MLP neurons of a small language model. Each row is named by its layer, matrix (gate and up: input weights) and neuron, and shows model dimensions 0-127. Each number is 128 + 32 x the weight over its row's rms, rounded and kept within 0 to 255. Numbers have three digits each. A neuron's up and down rows have the sign that makes its largest values positive.
A block is one neuron, or neurons of one layer that tend to fire together. Before each block is what it responds to, as a language model described it from the Wikipedia text at the highest values.

Responds to: Country and region names. Country, state or region names (or their final word piece) ending a place phrase, often after a comma: Bavaria, Germany; Minnesota; Gambia.
L7.gate20:130144120179140157155073180190131076135113165105103118155124142130136174128147121125143100057143125106099085115161189073135171137148131133115095131181133119133179161106123108105148086130199121122180136130129172141125075095125154185159142156107138051120140175167148186155072119113126136119087147097137087105137182115172073128189114081168138113147140117116178159188172180095171119117082
L7.up20:139068183163107058106114165200159146099112166141084096124108093104087148143133138110101112095144126133102119128118090117102128136105099086147093112167138129147063122083108092161192171132136128088138097136151111128157124204129118132109132145047082129145135093149165041134140170070135133119135086132081079105137128141151125131139124157134163152085128090184110077126225109098146141102144
L7.gate236:175095138080118120088156152116163126127158148074124081099096079177149097101110129097114150180136158146127125106139148190096099118100150129112098067075111130094097128099107168109143146080091157089132127099133124122080118117108147134158030141113110084149146195159060081118142136126095169134141130112129131067136078117159080206087125117130152101154131128118136135113113117113094146110147
L7.up236:090076109151119128182163095172095079136136193121098186169105089115142122194106155140184087129123141143121118126121142100130161120126150213123130141095157164153145144090085141154097121114146098123136123110098110131193131106068117141126065118144150137156124197105134116111121043162116131126118042073114128134151122166134154110068177114144097111115090135102157061138134188157140143134123
L7.gate289:159109117095163107172141172137095150126116119145125117107105143191135117115144123078154118197156092095182131083126132099152117075175189122109158136104115135148101069090152156148141128124106153141174146198108199119126193116143144142093119134134154123139163102105223198132164097188080068156112102119129136166132145126177148173186096155097145133137143177153186066131176110173135140111164
L7.up289:094059121125082124085149122123083130079162170130174152126143123121133031149120115139124105133129128141189161133112174142170117105122110177149122132178132166120134155106173174131121150125143070086146101090111149109108134137126129149179136119162122082143162130097137132117143216175114127082094119116052158142128103144113112060148132108134102119114158137110163122108138122148130205109147
L7.gate305:118153120127170159089170118184174086129092143119086113117074146099190107129133157147065157155147077126143140118110102089189210147114114115064118159118159133154143111097089168202083151084091151139092160144171152097130134042148119136159139089094109138107114136143170124089171111119159127106114145156136154153133143103205104083166096128130144133156128192037153128137158069103182192147116
L7.up305:110100144104083155116120123142088125097132111069183100078192129113162127148049094058132131133084115100153135104196137162169125145155160157174159097150151164149134133122115090078155150113128161128109134150125154125161093157170137106127159075092135057103130200115118149107069208209108086122110085104140138166218151112150093099149202170098141106121108164110150195131136119079128167140165
L7.gate825:149143146110141100097170202145095122138066106108111131129154078165128139102194140145108206127138101163102139159100130139111120133110059111165126167106084142170078145138102127117183097090166118111140130085128131057062183150123102084119152146123082124134085150148101105092126032192135081165098103154077114155137144112118062117110093136098139170107117136154129121117158189080144151071102
L7.up825:094129137132131112145150172128139123060180133113097122128124106116170143149164122122090126123154164082125088127180172113123153132116110168150094147126156105162112140098138096186118107103137178158100145077130051087159126160098184114120094133161096126163187129151081063156143103122068127171134150116093098075074121138149147104129141095176068068105187134093121081109148156111168163115105
L7.gate959:106156099153111079144082119213161077108117081092075122132169136144133140115134142126192137112166161138154141124166117145142076178135142179177154125142126169129087149077077107146137131181104106073105141177095107121113156069082161120173138122089141109124186134123162169104135143122085139119121128097115164117140159105140110156123073157132101060186165135126113110135186131121084092112168
L7.up959:129161190060139148097188161135119159113133106092147181169117131145097182060127162114131162125189134129173152091093079172180113155117141150072113109110143179153146209143143133136083116125124163144170124087100110093133168159168163148194173074162144132113117104150121147137172077158156138119101136104126129112072183158116147117094101164083120153139134151115098078130147167127128193119122
L7.gate1238:153150113150137135148131101114090065133105120138083110172139104166096159115102118176199100141140145144090103123141108122122118142187182185135129137112097143098113205155115102195129107127113046136081153115154117169057159162145121115090135133041134174154085134152116118061099046181122160169136127166136111131126135135171113172112116098089122126092131187136112129143154153130164186139132
L7.up1238:109182107112101157086148128129070103037107100123131126190148180131185147126105118169124180144178094123152111146102154081101172127127120089117113169093180167133120150132131082113116078085071149204077095133139111154118151158110131111119168099108099120105106136148181122100116064110100143074158100160156143116145153166114118126163170108132107128153171180148208130177097069197145145165120
L7.gate1463:105094138156176089158095134166122190115106165128150165187104139100159077138078158134170156096093189098149108091142160144135112119120115116119161151156132088132125125094160124158159141140099101113122173089071157164087186126146179169137105075184123141172123117121128252112135082144158110113125122124052159162014106087113106131124130134151157084176138118160104084100114133112144127106112
L7.up1463:147073158170106112164167128111102176162158129135139150121153125105069090153134122122063129152141207085086075130114092108140123085156076160117152125154101100172170122096116145162128187132158126119165075137145117116078147102123148134166098140166092122092159084134145142173129217122123150104110179131101173138039190085165157083142134085118155103182101154104131108172114135187115135190175

Responds to: Mid-word fragment pieces. Short letter pieces in the middle of words split into several tokens, strongest on the c of "except", also "exe"cuting and "uncons"c"ious".
L7.gate6:156144186131127130075145112074177164086102078085049128145144104100137146138156078126094190153125114101135124196141095120169105162123159189166142099146105126115093159118099115093153167123155132095122102160160169206069075099180139172086152128141129165165120151153184116128158152111127099137153148141197178138137106082112133105137090107100106123131095177175104135129152158120144102132130
L7.up6:164182084138106102116146129145082160126156084125179106157166126133158127136083130124103139132153163109180118141117160123175153153144164146173111113070179080105185068098069156125079160111137189150168093109169102168192099105094121154156145168146145077139115159152137126141131104129129148100163111118120086142139105087098140079141092164142156108130127229117094201134167142191115111176101
L7.gate426:115129117093169130112121129117186134119126131043104150099162132147150149123113179114104161110129172095120148118092112142135128163116115195145099074183129141058120093196116110153111064220148096126156145148159188204127117095134065129171133090141139132090120167121132150154135105082108069157149166092152106190089168122114121104193124087128133115072136115141157128117153200153126217125190
L7.up426:177142156118139118106130161104157113124113064084149125133124162162100109114189098166130088130094106132163179149129104119210218167140127140167149060122095124096096135112118217151158141095114082123145133096100142059171140074112160107091101127167112056138087174166103128113139146151125147111152066116183156171168173130107203132093073190117173145171136161155096121125172093148099114092152
L7.gate454:141175148141138132101124118110152141169114129139134128112109150092157134145123109133083178120143089182128093167156122127164151174120050154080140082029144110088137132116137144150115135124112121084099173131123142142108147122121113108147069112148127167094096192113089092101155140078122175200117167188210150152142137145192149103168124152114139123095130082156126162077122153123127054119172
L7.up454:092151132123076117170157105166131096115137154092148097142120155153110176181149118156081106151131105128152113115136122141120097096135113145132139100137094121148171116177163121212134107142086129148106140097137084117142109153075091101123144138174122126190140175128128124118135092102170120114107176118145080136151121160158142126173161116142160133113143120110089101135125137095168087099134
L7.gate537:109073148188135093155145120100102136173172094146110176127149104085125115119082105125097137121197156093180118169096080114107153122169144172096196098131107132118135139167171113120137100191088137097190161143094101116099136169112160134163121167181144110121154076127079149124128160096113147096109091144178136156103127107133130125180146112114143165074139167163122148128104151104157108109159
L7.up537:139091105152109147062109080145131160139159098125096139182110141129195117094140085162100133164089132136141122102126100070094176117089148150140116111132105096072162138130091175152144060111114147140172099161124128177160099180135093161136132178148162137096114089124124122118127102084104142089165100187142172094138107121121092105155104170105142131122193125189115160169158173066101089163110
L7.gate633:145161112185178053101108127070137100112158161129121139130167146055143103105143131158121135150082100183104153139153126143104127170121163073146108057138111062091133150141092126161150056102123136105110109134121175182137146148139155119088110181143131131122106072065115174144177124102127129128088105143112122123104127128136094088158125187089150147184139187096138118124165121238122152146173
L7.up633:099103167159059128150127159117161175129109144151142094089109151153137183196096078116068133101125184109166140146097151163082114142175138128134146118112139156130151162166136083175094112186101150128142164111121149138152182096130139188187144114122108122142108187137142117122117128118148113153181081057151089092095081147161151153119185155163194186137109134116165136163146164085143145120142
L7.gate651:115124156051152139127133147095127141149143091148120091128169107053217141172092109133076153115058089110084140152126168151169169171138159103164060089097081092116154073133140086161141115140167179108165168092121142142141120085144123102157132174201155134147052161127074094074133103148141101175168140094091107154103082086128127104199109124074178133142168107117140098078161218108079125146100
L7.up651:127110152076113158158119134098138105125207134183134047104167153119163159143171118097140145098143156137117157140122138059198075162131143111182100123058138137205170135133141159185169140104066114052152150168132109104203136102156150179164170161120133133125157175209126159098126092165137160163142114142107104171111182119112112179113112103128136126130094132140043143130117139141146150126090
L7.gate1319:093117125157129115166096122139093072128130171055111104095179192164112066142158114182111170134101144141120167130144082114102120138148133171113106146139136122071102142169145124183187181144112110100077193115106173075108112109150169090156149146159118148156138114168140178076158141098141115131129086217129155133119121114155110118099161098160078182171146119117122122187091153148123134173176
L7.up1319:168119084171149092152123072125112129089152121127111143120123129109166126161181101173078158179140109098138114203126143090171119169118182164116157128081131082097154151131135182105145120176139127120191154108134149126142124144144116181145092080091077176116115145173149135126163145130125089135145069115135163082078073106102098099138155157150055102108150152158149130154109077207133084167156
L7.gate1414:167116069168121162175108162166096112193101122112135137121057122142181126165093067108100130115113197116102170137074162136136144155053104141107153121119106155161125123151171210149132158094153123073077163126142128068084069084150121127132097164103174102244129194107169154078170130128179083135162082128090100097098115138151134125118147091149139155069084119148174129201151047122125103110132
L7.up1414:133165143098162115111123076075140178131060149081120121027119136081135139128166106125088160123139095088148118131114149136150050162070138151122124106135119102122143166100114114077112177182170124150147171106140138099153100089193171151142118093154140108129192143086125146063135063108133091173151114114155135118131076093124160094156091147179132157137156099152139142171140155123108161185159

Responds to: Person-noun suffixes. Final word-piece suffixes that complete nouns for people or agents, such as -ors, -er, -man, -ist, -ian (collaborators, instructor, Irishman, environmentalists), plus some name endings.
L3.gate913:145112149120099195125106154137139084119105110104156127182144106127122143124127096170087146180118125136107086139113147159097133113156167070122128196154161092159114131160124173124159111139167133106180131115201109119164138101101168081095049183119075179062164126130141119089158157136151160093085133122150097092181097135119117087123102147086083107124096129150142097128136114217158130118067
L3.up913:180134172077150120186109088105115109197070112166075134051114140098128115135152134162130168110085132133141176128104111125118137162139153164122121113170085116071086146133095141161146121113167138064112058086119122166169138107115148111113166163133133110160167114156153177101135095145176154166111146129122109133184094088060107122102114108036147065139118093162070067152148176164138087151109

Responds to: Mid-word c/ct fragments. Short consonant fragments, mostly c, ct, C or St, split off at the start or middle of a word, as in ex|c|ept, over|c|rowding, dysfun|ct|ionality, C|apitol.
L3.gate941:130111124179102137091134094138094179149134113146118126140124143060091113125119130139129092147085059133086143179152172133133111130109121141086155077128113151098106152117138170180122152140100112109130091140148041143117087129166130167176086081221121104115090164181185100122121182128136131095132062180132179161133115101164147034140162167124097140149162117112143136155123120101076162151142
L3.up941:087114151105159103130207111084116105179147123125103033125116124148120183109150125133152122072130183156153164051090179184180131187103114168140131080135117044075142123090177142155101108136165114166119061111092153150115135136143090126115170137113132157162135105143121096164126064160124117131080105123114087062087078117192101150126146056106149178133117149137153140123124150089114154120133

Responds to: Person-noun endings. Final pieces of nouns for kinds of people, often agent suffixes or plural endings, as in contestants, villagers, riders, composer, parents, people.
L7.gate155:124171194202161043172100121086096179152078124069157197170086156087163126166145168094127160111131139117185181071103127153174105099103186114130152088146108161147054146106105091078141131123115087110133158142108173075086049100170122054145101133102187095169123126088107157121177120176117151163126118111157144125108081178148088137130153094165118121122092115142116139128172169139135105108097
L7.up155:152134130095098112135072085109147176112144088058072102092061131144149140154180143160143128102170167175143071096107116104132124177137145102128061114113142104144132155110095183187114075156109153141072121119129116157111091121114128150109085190121110102094064115093130119098154149148082128140111200109123154096134162110087170106121082072125171123126095120133114122146159101179132113132158
L7.gate591:103110191121075154153138147136140151119142126087120111155139159097134152087085112116109145116160203127155125059139157160104091129121142115105213058152051169176132154123187058183135118165138133142175155112124149133090094126149127114081139127088137122116107131163172112075097126173048141093101127141154138091078188096119100080118147110107121050115133179157061141112098083119132116101145
L7.up591:210121120097154140146180135199148114133185123107178215171141069138155125125150150173102113080088173154103136162160104177146087120116131150055126065217121173144132144111091142144141122158121084141184179128113175108074176128066144140057124134156183130109105142157142188117106118115128140072114132138119167126093157154170067107085183158092101095135113154090103124164118107135161091137172
L7.gate643:203077168119127178112076132140102146088151111142094122132175076152131144133089093115134145156118141145168109143150167122125148186137131167122152164121150127145117128089139120169083127174132212137138178107118135105113165119097129056090087149143163122039104123173245073157100130120136135165171143144114106166144081102172122101077187194158130105172141094117114124185114088145118090121132
L7.up643:123067134136099112118106065125146133102118109106125139128087082141178132124194089128101134156097128174139146110077092137160093105158158137126133164185202158159134131099104160119159046152156125120179145118047141069159125086064151126069107104118167148130159091147147076183122111132149168097086138071164133168123172164160085150127067126098148143088138144134124151136099120095121173109100
L7.gate916:105143107126100128142136114108051161157085130118196155112155110132194163163181118137154114129073104141142107177073107071090158152170161148177182106147117151135108127131111104131119068139128165148154129117136110137112170166077099149148130119163189158064059157130086089144154133086091080049139155146121204195119176158080112126113072125056122118150133108157155142150112164131161083111130
L7.up916:156093092131149132103143125179128105148080111121139143103119096070093133083123106127141141124139206140095130129067141152092048123164139078081124111113139146163087142107095171079127180091101155114106103121121132096206135051087193055113121107122121080125146063141150142067101121073126139161140166111120094132175114087049103096115131118132144158136175097163172148088135101111100121140248
L7.gate1093:138107121151177088131150129053100091136151117149134149134108154136139139139147092136132129075132154162140232178157112115127122187103083162087164128153088120129052137139098130167094058143202132066121178094078157160135206094143161127133171169153145166129086077128182134159163157115106172149115147135148107092087106101149143108115140118134142144108073159161115100092123146147117087119118
L7.up1093:151175137118079127131136168117143133140067159114111167113154012108143120124132054149139171037143175198119186105140086133134135165107081106181167121123116079170121159109109128195117120129141117082097182152064114133094127099135203094171139191063096169099088130095074148114127139124148152171158157093120063121159068121152136150099115172136165071097141146139105126102088135165125130078092
L7.gate1127:132194109170169128082190127133117141101118130102166151154124176143143136123170111103131147141151156166143103152120174144145123156156191124115134142153166171107165110149179127127117119148138117146068150109131217106112146080114124126115100092091157154198144099085176113181119127091135205080162138104192146081131107100139114107128136146117130137133088176150098104174142088129187173147104
L7.up1127:147102116132116098065127239159099179148158115053155151093127090083158185094073135174154115087201133124075116118104070198127128094133111123108136091149126173143072095127118116159085107185165115115123096117079137130123124178090175163080119124115150120106159107168121151141118038134151131100160128125135103157102094136154089102062113047146173189104058104111180148186112111120141130087117
L7.gate1256:196128131103155098157123090139077103160154115102181210069143142107141074154206095112086149142112126143120208077141124109088094152163159110110118116115154186106129080144133153122155057168122095074137132082061125142077127070117130119084081137144144107090118170136153176152151142162125148145148185123147119106159079131151118125135113101093138117132103151134094139180111157122161136131123
L7.up1256:149085122075079085127165147161088106090134175148123171156151085143156129100146119124173162121163173145192156164114125149114079174140129121129087160161150158098122131092164112155144080147120153153118144067111131164143143117076127140115138146047126203112084185178122107115086130127069191131125130107147092089157097155133066160101082163141143131127108148141130121186084109140105160145151
L7.gate1466:140150107044145159058069084148124164109105165111128134116135043140096080112155142148102096207142137154177157074147140125162116126157208158084135116136149122093120105149182106169173069199181076116115181110139118151104092151108174056112115132087122158103110153124166119164092138149167107130125128131171155156082163083152111125101173118120075118125182048187090160182107135124078118131209
L7.up1466:156140117073123058041143129159104101115081153138114129124170098106126140137173104125125089186110133108117150134159126121174103101083191107073135101174183186116112088170131178127098092163138124116147106111135112099150116098071098136159107188058149132113087069150138099163131091148163134079102150121152106143095114141085121114146119119098151155142104117133099116162038174178167121063142

Responds to: Plural group nouns. Plural nouns or plural suffixes naming groups of people, often sentence subjects, such as employers, the Austrians, Democrats, troops, protesters, players.
L8.gate204:075124088124100121077080153064109121163128157116182112110162143116114125083126104140055189136127150168157139117144130121149141073133137080144134136182167127138077101107152143099118135146201131079122116131104164113146096138122069129065112135097121087189169105093171175112113205085094145123089127104203152178210081094133152136107169114160119114077136129192106082104123150144141138167145
L8.up204:141119132098135106138061149123131162126107084156104106160104135175142162138173221138090103102099159133180153139159075102162067148104166174102087142179140136136149137146121118077118122223182168122147068023131105106127162079129073112118142109138150118101132073130232108096149082123100126087152066083137118141168098135135094107127126159145108147146111147107120099107109136129109101119121
L8.gate226:142130114103102162131148104089130109108146154147125121062091106189122179130149135186153153103146146131149181147141105125158061166170152175085112117160108097168113144129098135114119104095170142058114110104110125118152097078077134174122069162154170111167078129135139134064127168108114176058134128126150070117163161127114115183151121149170143098121149174157129095168078097130135149092134
L8.up226:144181124088122096083099110097119161141118098132146163083101110140124117143142112164084132124116140142133132075069159187151131068144055148141166140179130155145150102137134141118138130079152102149169111122192090094145109106117149095168186135094066195082113164107108159189086095130180155102133144145159151170194109113123126089081175139136165123134135157086112140146117163134112127139144
L8.gate428:125128106134146072081114112193059132112098095167106114126164155146097165122091113128153122126105117105105127111208154174096167148128122035114201102131126152077166114174159096112098056104140105082157136123120166113182124163068084120160165132098113117122122131139072140144137126156168138108144127152124169121155159135061023139163087126106171146153084080161081079177162128160099151149119
L8.up428:162116116086156132032139095157112111127110098116212118112128119186077137095127102169101121115162069110172089103164175196117132102137171107117116135180111150137130167213148123176136093107121087087135122127111120176119119149096079146197108119108139074127107125122098123200129012145122157151129114131139103122126119129089100113176096124126100150097110103141157110099119059185059163151138
L8.gate439:135124134125095147193163096150209117149124167155121211179104120094165101175150165097198133114121128136134164150108094139174160147088155091106177115062135108110094109088170112165125089167150221133118137122097074121136143122141110165040138154134098118119118140168130131119130098173181166137102111143104142132138157122103104155137131138162150091132127156170102167124123125122097101093150
L8.up439:157123147089134235147152120125126148139159120193148112097142085124147133161132140124124113065143128081113108146071065175150212156112106133149125143117175144124156168092148072173091117174131131147163120122118115150155095191156113097098137116139120076115094200065152179170092150132060151129107111089060154147110133135096138100201146073102133131144151157127162123104137103106130097094145
L8.gate462:100132159129160111123133149107139211094145112100187088166061126133092100104125096121116125127112194152101193128172199164143168140083145131095102132156138154149160094057122156053092106148125165127165160146118183093103102100129118216198092113161122157128161149150135119076145121153199131133157071154161098119110102153116110135086139115158075070104185113061110095161078149158167113165119
L8.up462:135106080166139146165116119139152111141136163132142094149146078073118123111100132154153162171127164150145164140089094107135119133090124131188079093119116133085094129161164095167145124170111076136101125125146132083161139140144106089152143170111110085155094149137169140151139150197087199094127066144162103163143122103104106103059092101129116128143037180142123135174094064128121131188173
L8.gate805:111169159152123147139147077144135176114105150105085137081083112128123117162109139153214138142109159123109122142127102155139158143097151096137094137098103155170107138168158115195123062152166198090093122139037143090170088107122075148129110159138212166154100067127178166130097153170137188160117167126102140167112103123114046099113117149146156093121137135149094111145058118158096130161116
L8.up805:132105152091161181159130088129200185126133129078176147161111169030136142106128115121075097136080140115185107088130102079090149121158107095112105118135142154103127133100143178123168083179143129125117126110099098109124177065162120080141036179097111163115142067099151158212188103168144147155117104115156111107144058105076093105162093088139110123144169121090115085109138077139159121123134
L8.gate849:148109145158096158101179067169150153080125130152080143076172103101144110137058101106125083139173158096123154109177143169109154181144146097098143157143143136123110104103131133194134115142115114119106200070068145133116147094066174131052145164105129085121140092147228119129132053136116155117166091157116091135135100082087133082093134130140080132135184125138145108119109077163122093101208
L8.up849:121050105113117116136098109159124126124161151138181086165143119134127149126082124166118200105125147159126168078137142119165101128075151103102150085109140178118112155095123148131181119151124126100149182100102109078110136138106116170163090166105103128089137166109127143087152150166193170168135118133144110094097127147122138047084091173067153194130125065136144147136128134094070134038137
L8.gate1444:082063195092134119140175156180094131051094084101116162139118133103118165171134110129103085153150168099160166065133124135135099096149107114114137124152050140136155135097157150120162110148131048129126141157063142123129159107112130140173179147041122189139099104130155221131113167097106131159163095131126117102160126101072077123137032098110146139118140076140048159195099143108128168151131
L8.up1444:096109134115140133098078086094128169062156148148122152112152085099112140042142046091108068213154138163171115141140127134109183195154120156128132107098152132137151164168140154165124073094101143151166140093086095157116136095070080084130133186097133200089064135118143139141132100110141119088132083099138111150080134108152111125143097109093121081136220149168113102171090085095124151100117

Responds to: Completing proper-name endings. Final token that completes a place, institution or event name, often after "the" and before punctuation, e.g. Mediterranean, United States, World War, China.
L8.gate825:119085097090089151111132129147109136134157133131137165167142144125145169105085127117085158152190186137106148144198134109151138161078141079096086158065108135090137175112083155080101114196167156206149180152123142076108108156109180160132088125103126130172171127138161194180158125118094132190144155107072134105145140114076125185055115139183125138127100140123145078125140137142142183141161
L8.up825:058161100158125149176139196129142130140132086122082190085145161132139097135103094139143068146160130104134155099109099162185170135159105122153140065116121132111129076144096096114127074165144120150178139143116150170147109101136122129170156159135072161121142146160125160117118165138105154148104130087186108159087093102164129114144136101122114109169127201089037130119112165112157144105149
L8.gate898:140161114134076080101167133127115076137141125087100126062161196170129110138171101087164156175122119100173139146100126139139140104164072111114159115159170104178138116133083114106062144107120155138155155111191164137135115110136172122131213166128150130041161145166077134086113173143098058115121136179172136171085148135090153167124112099156156092111150167107191120093115104180121183130132
L8.up898:089160167122143096117150106166112125106159135135070166186179155169111119198110108147056139148111189155104145145107134140170137166102106105136088130125186203056155195149153151091124085205116180142169117119139141171108161095149096083129145140157162146104100074155157128060118137118098175132111176155089108139123152069101087105055169066148113151156144118114128144188160151132141103142121
L8.gate1019:183104102128114126129126147165149104152116136112139218115136162125147123088137078094102146137131086118140150116073100088091078093178195134093111125151106170151196183118135086152100117134120112087116183157125135217119175115163156151151118166136122088122142172140159177092132095112172124102181052138142092159091152096151141102099149042138097117113144187121106093166099134125194172122152
L8.up1019:125168130106129106100151107130115133095129155089207080052164150102128164098135108120160147169147145109138068184097164129099147155106118180161133120059112098150167168133085117115116165090117128099130166093091152181096098144122010140119148026089081170149102108150104174088100119158097132139098114172161118156104178136134135107098102081076100192115097124149066108177127119173148111128224
L8.gate1056:106084090099103099089078144096101149119171156115102095145078109117095097135151124101059105137156137065171123126073051120146131065102161125157156149150113162129097129146160118155081112164078090139123084099087090148107153121137104121093199167153124082117194107149077073131133117123171144175100130119155103064172217115138133104138095166097096146096087117155166111190138152144121173110141
L8.up1056:124132118127081068127132110139180133100108141166178184151187080145127139101172099111167088095092136143126146102119100106123164132176145101075114169147102137107170158105143112176158169110105129135134205137081092083104109130100166148162131074097170133121099120120113191128122086160174160112124118126123153105056134116158139059152126150111111083176091130140171147113131081105165116101162
L8.gate1071:123136064107121111125148071119147120085115207066146113151101140137127136195128139153165116095131107149147158059127201090155134124072165111155100156112116139067132184153150134142093115107125106119140156159071143164144114149125116158095099053128123166175121125159188119095115134091094103113116109077132132211152095101142143120115149079121096116154103139178102130228179106132140095143150
L8.up1071:163183149157126110061144144115182108156144123151114157128151133093157131125113152147165117106108169120096144124158094162097104033135154171120092127143108098157140152097153091140102107161146146129087093134123211114119091145098117070128129106211142093158104106108096089161174114068149087065163113162147149156112133164104161091105124108114150194087120101125166117097172181133155107142133
L8.gate1072:123145090103089131084135075102180116024115109172126198084106098134176147112163076088118102161117131112122126124094134115202097128133121090133132115124113134082137175129144124147125097155104093092156151144113112178116153111129131121123116101121075133171166182128140125090135205143080109154128118112093121129128110151117159114124118084177114142119129184130125184141109116149142102139178
L8.up1072:196195078059097142092156160125167101123109135196153154133154133120068132154114083065147107141098145071114144138148154124187155136122108145072200111163157139084159161131163082130122161076102146162153081129111137192117121126138138147143147059164090148091130141175121143086132189063142150145109164181099106136109153100173061087149136178091111082139187116097130143150061094181148142154163
L8.gate1127:168137136122102208146116090110124164116156166101129129060135153066166094131095174107086122110163179173151117105094082130108152151148104156136145140141193198123121182165187126133169089208124143122126155079048138047128119135133104091135160103116114129138083114120129135085132159138147165129136092092119179128143168086104070166086095162126136093163094137158140089179135107145133135136159
L8.up1127:161143087173119136089143096126175192122142140075171162118113102114078125135149073181091078112125125152108144136101104143169152170067143150072057170140176134176163127134131149087110158102117122092179151149063089185131141077157101139102107136082135124123120100090151154126135144140165089144120088178111071134140076131140090107158185112180146099119113146096147100161126208118151148119120
L8.gate1266:133150117148139117066082129137165124128157124152095153111134200107133107085093094118163108097144153153140109110165118116161112114105105074145126168089156113116075110115081128137135102178138173073099163174121187124140123049187118147179127079115159153120099108152136156114142185147186101085158119066167185165155167046123120110113210129149082106168097128125124055110127156135128136076099
L8.up1266:143135117139138182098193146137101147103133134067169148143089090138098151124163094094071149115157162072113126073112113112085123165123103089097116121085123116120125181090119164147107111116150107157137124102163159201122129117129144112133135119154107162125125135084123120118092125125131151132144069199060135160137141181130029121146121125132156113196127112144102150207118122147160113135098

Responds to: Continuations after "as". Mainly the token right after "as"/"As", either a word piece (asthma, asset, Assist, Asylum) or the phrase "as of"; more weakly, mid-word pieces (bankruptcy, in-depth) and digits after "in".
L8.gate26:152150202105143095134121157131134099099135080155120114196151141157138115103171148113128122132121121128171123127158160110101151106090125140131120137130151119090062136085149147168122064125115114063131150112137118167155121114141159094140126098176186156128121179160123115156118122124095120131101155163105175147127101110124174101128175113122081084086133227205141135129118137123122066117096
L8.up26:142129144099182114103090102136163090097105149139161122136122031109191141113125092157124108175158107101165114152130179105135103122136143177088143111110110093113110126122123133181140132153146150096128156134063141120148128133119147030124152161116178164177123119152113103176109154142099146134112095105057086143091157153085111102139168202185086101155138192094125129102127160200189099170103
L8.gate295:123185110140125070098113154092142087133108090120136066138174134055117182111130110107167139142191105115155155096133137145125163106107119127101147125103095092109117071135154143164138119111127154105152108123180169180106094131169103152095147107170152134148144158085164094091184139126139140199119069133195176097121162163156132123157077073174069125164120071115118133093132097134108145179136
L8.up295:144113171129136098132084170064203142187139139108107143136095155078140144141102118124165150144151126113134143094095195148106128122154094130125081091179052127103122126186200141130178216080114152146096144107110106150049119088109109097155115134159129154199160091143189112125141139136130151229133103162081172090146089135153131204176104135136156114182173134118086116163104104139175092176142
L8.gate682:117076091123116146122131148118103187172082117133141143094224148161132121163140087139108067143137146124091072125175156160140151180167142169125169100144130047085082116115180118108181122117171087117145155137104162141123108076145108128074164098131135082180069093120160095103123093160163174135096104086133133120152186146153069153138091112120140158084111123104124106125143127164134098110164
L8.up682:094101156154158130130136139164119166121163167186149123133144119111146180133087084144131136133143159152094121190152155135112108126080149152140199087089108168102119154118088101224132140188103093141095137081088078136124114153094109072114107135149150105048103112147135086146183104122147139120106124155150075141110093107168153049144080135115159120101050130169153178128106119193139132140114
L8.gate723:078142120113154127103107086179139133074149147178183176139164148105086147161161150144121103134154171153159140149135077126168146074112145163135108109152102170112114076115174136168126062132126116156146156167132135084098100135115116096110104143101118113144128099095132066142133161120131148105093121116075174183134191093117178125114129158112133106132112061143119174150112116124136141147156
L8.up723:136075129144149130115153104127174196117084115081142141108103127074119183175097162143146148120069071153186088140081164135200223162171129148071148118151066123111097137116171125173136108120170114128124103184140143158178150182163074107152125127111110112081129174032122077136148109106216120144098095099113158077125158077120113106128069131098126140102089109107168166094142085126134179168134
L8.gate955:141097149137159058127109191077125148140067190115121110113168120124120132131135128126138091141133154110042173144152120118201157184087095079148142097132108123104176132105165105140138131140125105136196131143168135112129121144145156104146155140139160144161160167103098147128089163098161069151109122135163179113079076095110087081147067158115176123158058132090132062117198144136125151179146
L8.up955:138129094102173242150139221114183158142115086104064096083106150111103134151105132129133092154133110100097165201143065128177132093119116095146119054166088083151100135127058104129195137118189128148140142151135179100108116148097151113059113131097156130150116138073093122193104069134197143131103102199097139114152106136102100186111109146122098145125150131144141133098181154111066094156093
L8.gate989:166151114117139130086100157112081138121139142111137151122102101117127133092186067171132120094123151128155167169170135142148129133124137058100116094103111144105138125160146169150154132177073162119138162137130107109092149134107161118151129106136084131155084107110129110214155154120138156145137071090137106112105123172159086172168164160078163071132115122114151141089159115123116115157073
L8.up989:131155200075139118145085200059134130135072108118122146145165153160125157175130115119132133131117128064163091154171122076150160085146098094140122103123181111143054180132134189165112165079088119148136128092113151135122157110174126185116180114142122100169134126080203148093147138159127145121111130132109172142153109091107132140169130070094085161153181080148103156147168125149137143173143
L8.gate1040:199099101163103194133101189155108179092143123102086123134145123093093112165093110096094217062130115150116164146164088113161184125180141152169126129131135112121124098128110133088167169105166130144121164177162163144140102090155153115139149151165111076133119151078136117109095146188182173150144174186147191148139142109064176118158127139103043092080136118106108111057130168091108125124164
L8.up1040:171104135145115171127127134155157165162136093077128158144160120094128178127085148131136154081205156114090125082130136139145157112130113102104163051177088120091108110080035140145116168109164146103137120119162161149123081091176119170139157109145122098170180122060138179000125163075156128072114131197156178116131122104109223112136134098120100143192139106109169141139122159081145142158198
L8.gate1491:133096092156179161137121114176154129124122163113182021146133135136113151158158088107103155125096124130142155097152155116196136107110146119139140068128089079069143128120115142147196132101110171061177177119163160114082100132090168176129140150082146146149139129089090109106147178134179135134156086098170177128146127141129128083170125166132125080179123103148130127103134067106113146130133
L8.up1491:143191144084133180107132149142134112124136168120105118104066124042151153150165139111155142108101141146084109150109092111151181171095096115180096092113115119098125162178099193126167127134152183154109095152155182179154126119114141103154137093119115130122145153149161137184128175072158072165091108095119104115146130139119134169142093068089123088061099086108123139116131151114144152162134

Responds to: Place-name tokens. Fires on names of countries, states, provinces and cities, often the last word of a place name or location phrase, e.g. Vietnam, Utah, New York.
L3.gate1193:101134119132125111104123172165093131123092129091142165094123160133161101149126134075135142144143136109069147113151137179117082157208186122193115149150153193151068167119147101153068170126133141097110118153171158081108124093105211099128130105086167147141133145116125129088138127195127147128081149158173153148124134131176114113151086112123099150127104180130094106159092161128132086127102
L3.up1193:103160127134109064131122124134189078161128062079088129083068128118087179124120145095167078172095184137120085109095081166100141113067078134192131138084066133113093140124184099218143176102130152100101182190097121127161141111158131120154103049117100133113078071111169068150139171090131069115130103122139101131135144147101122056129099154113088074106164146126064136135119134119162128167135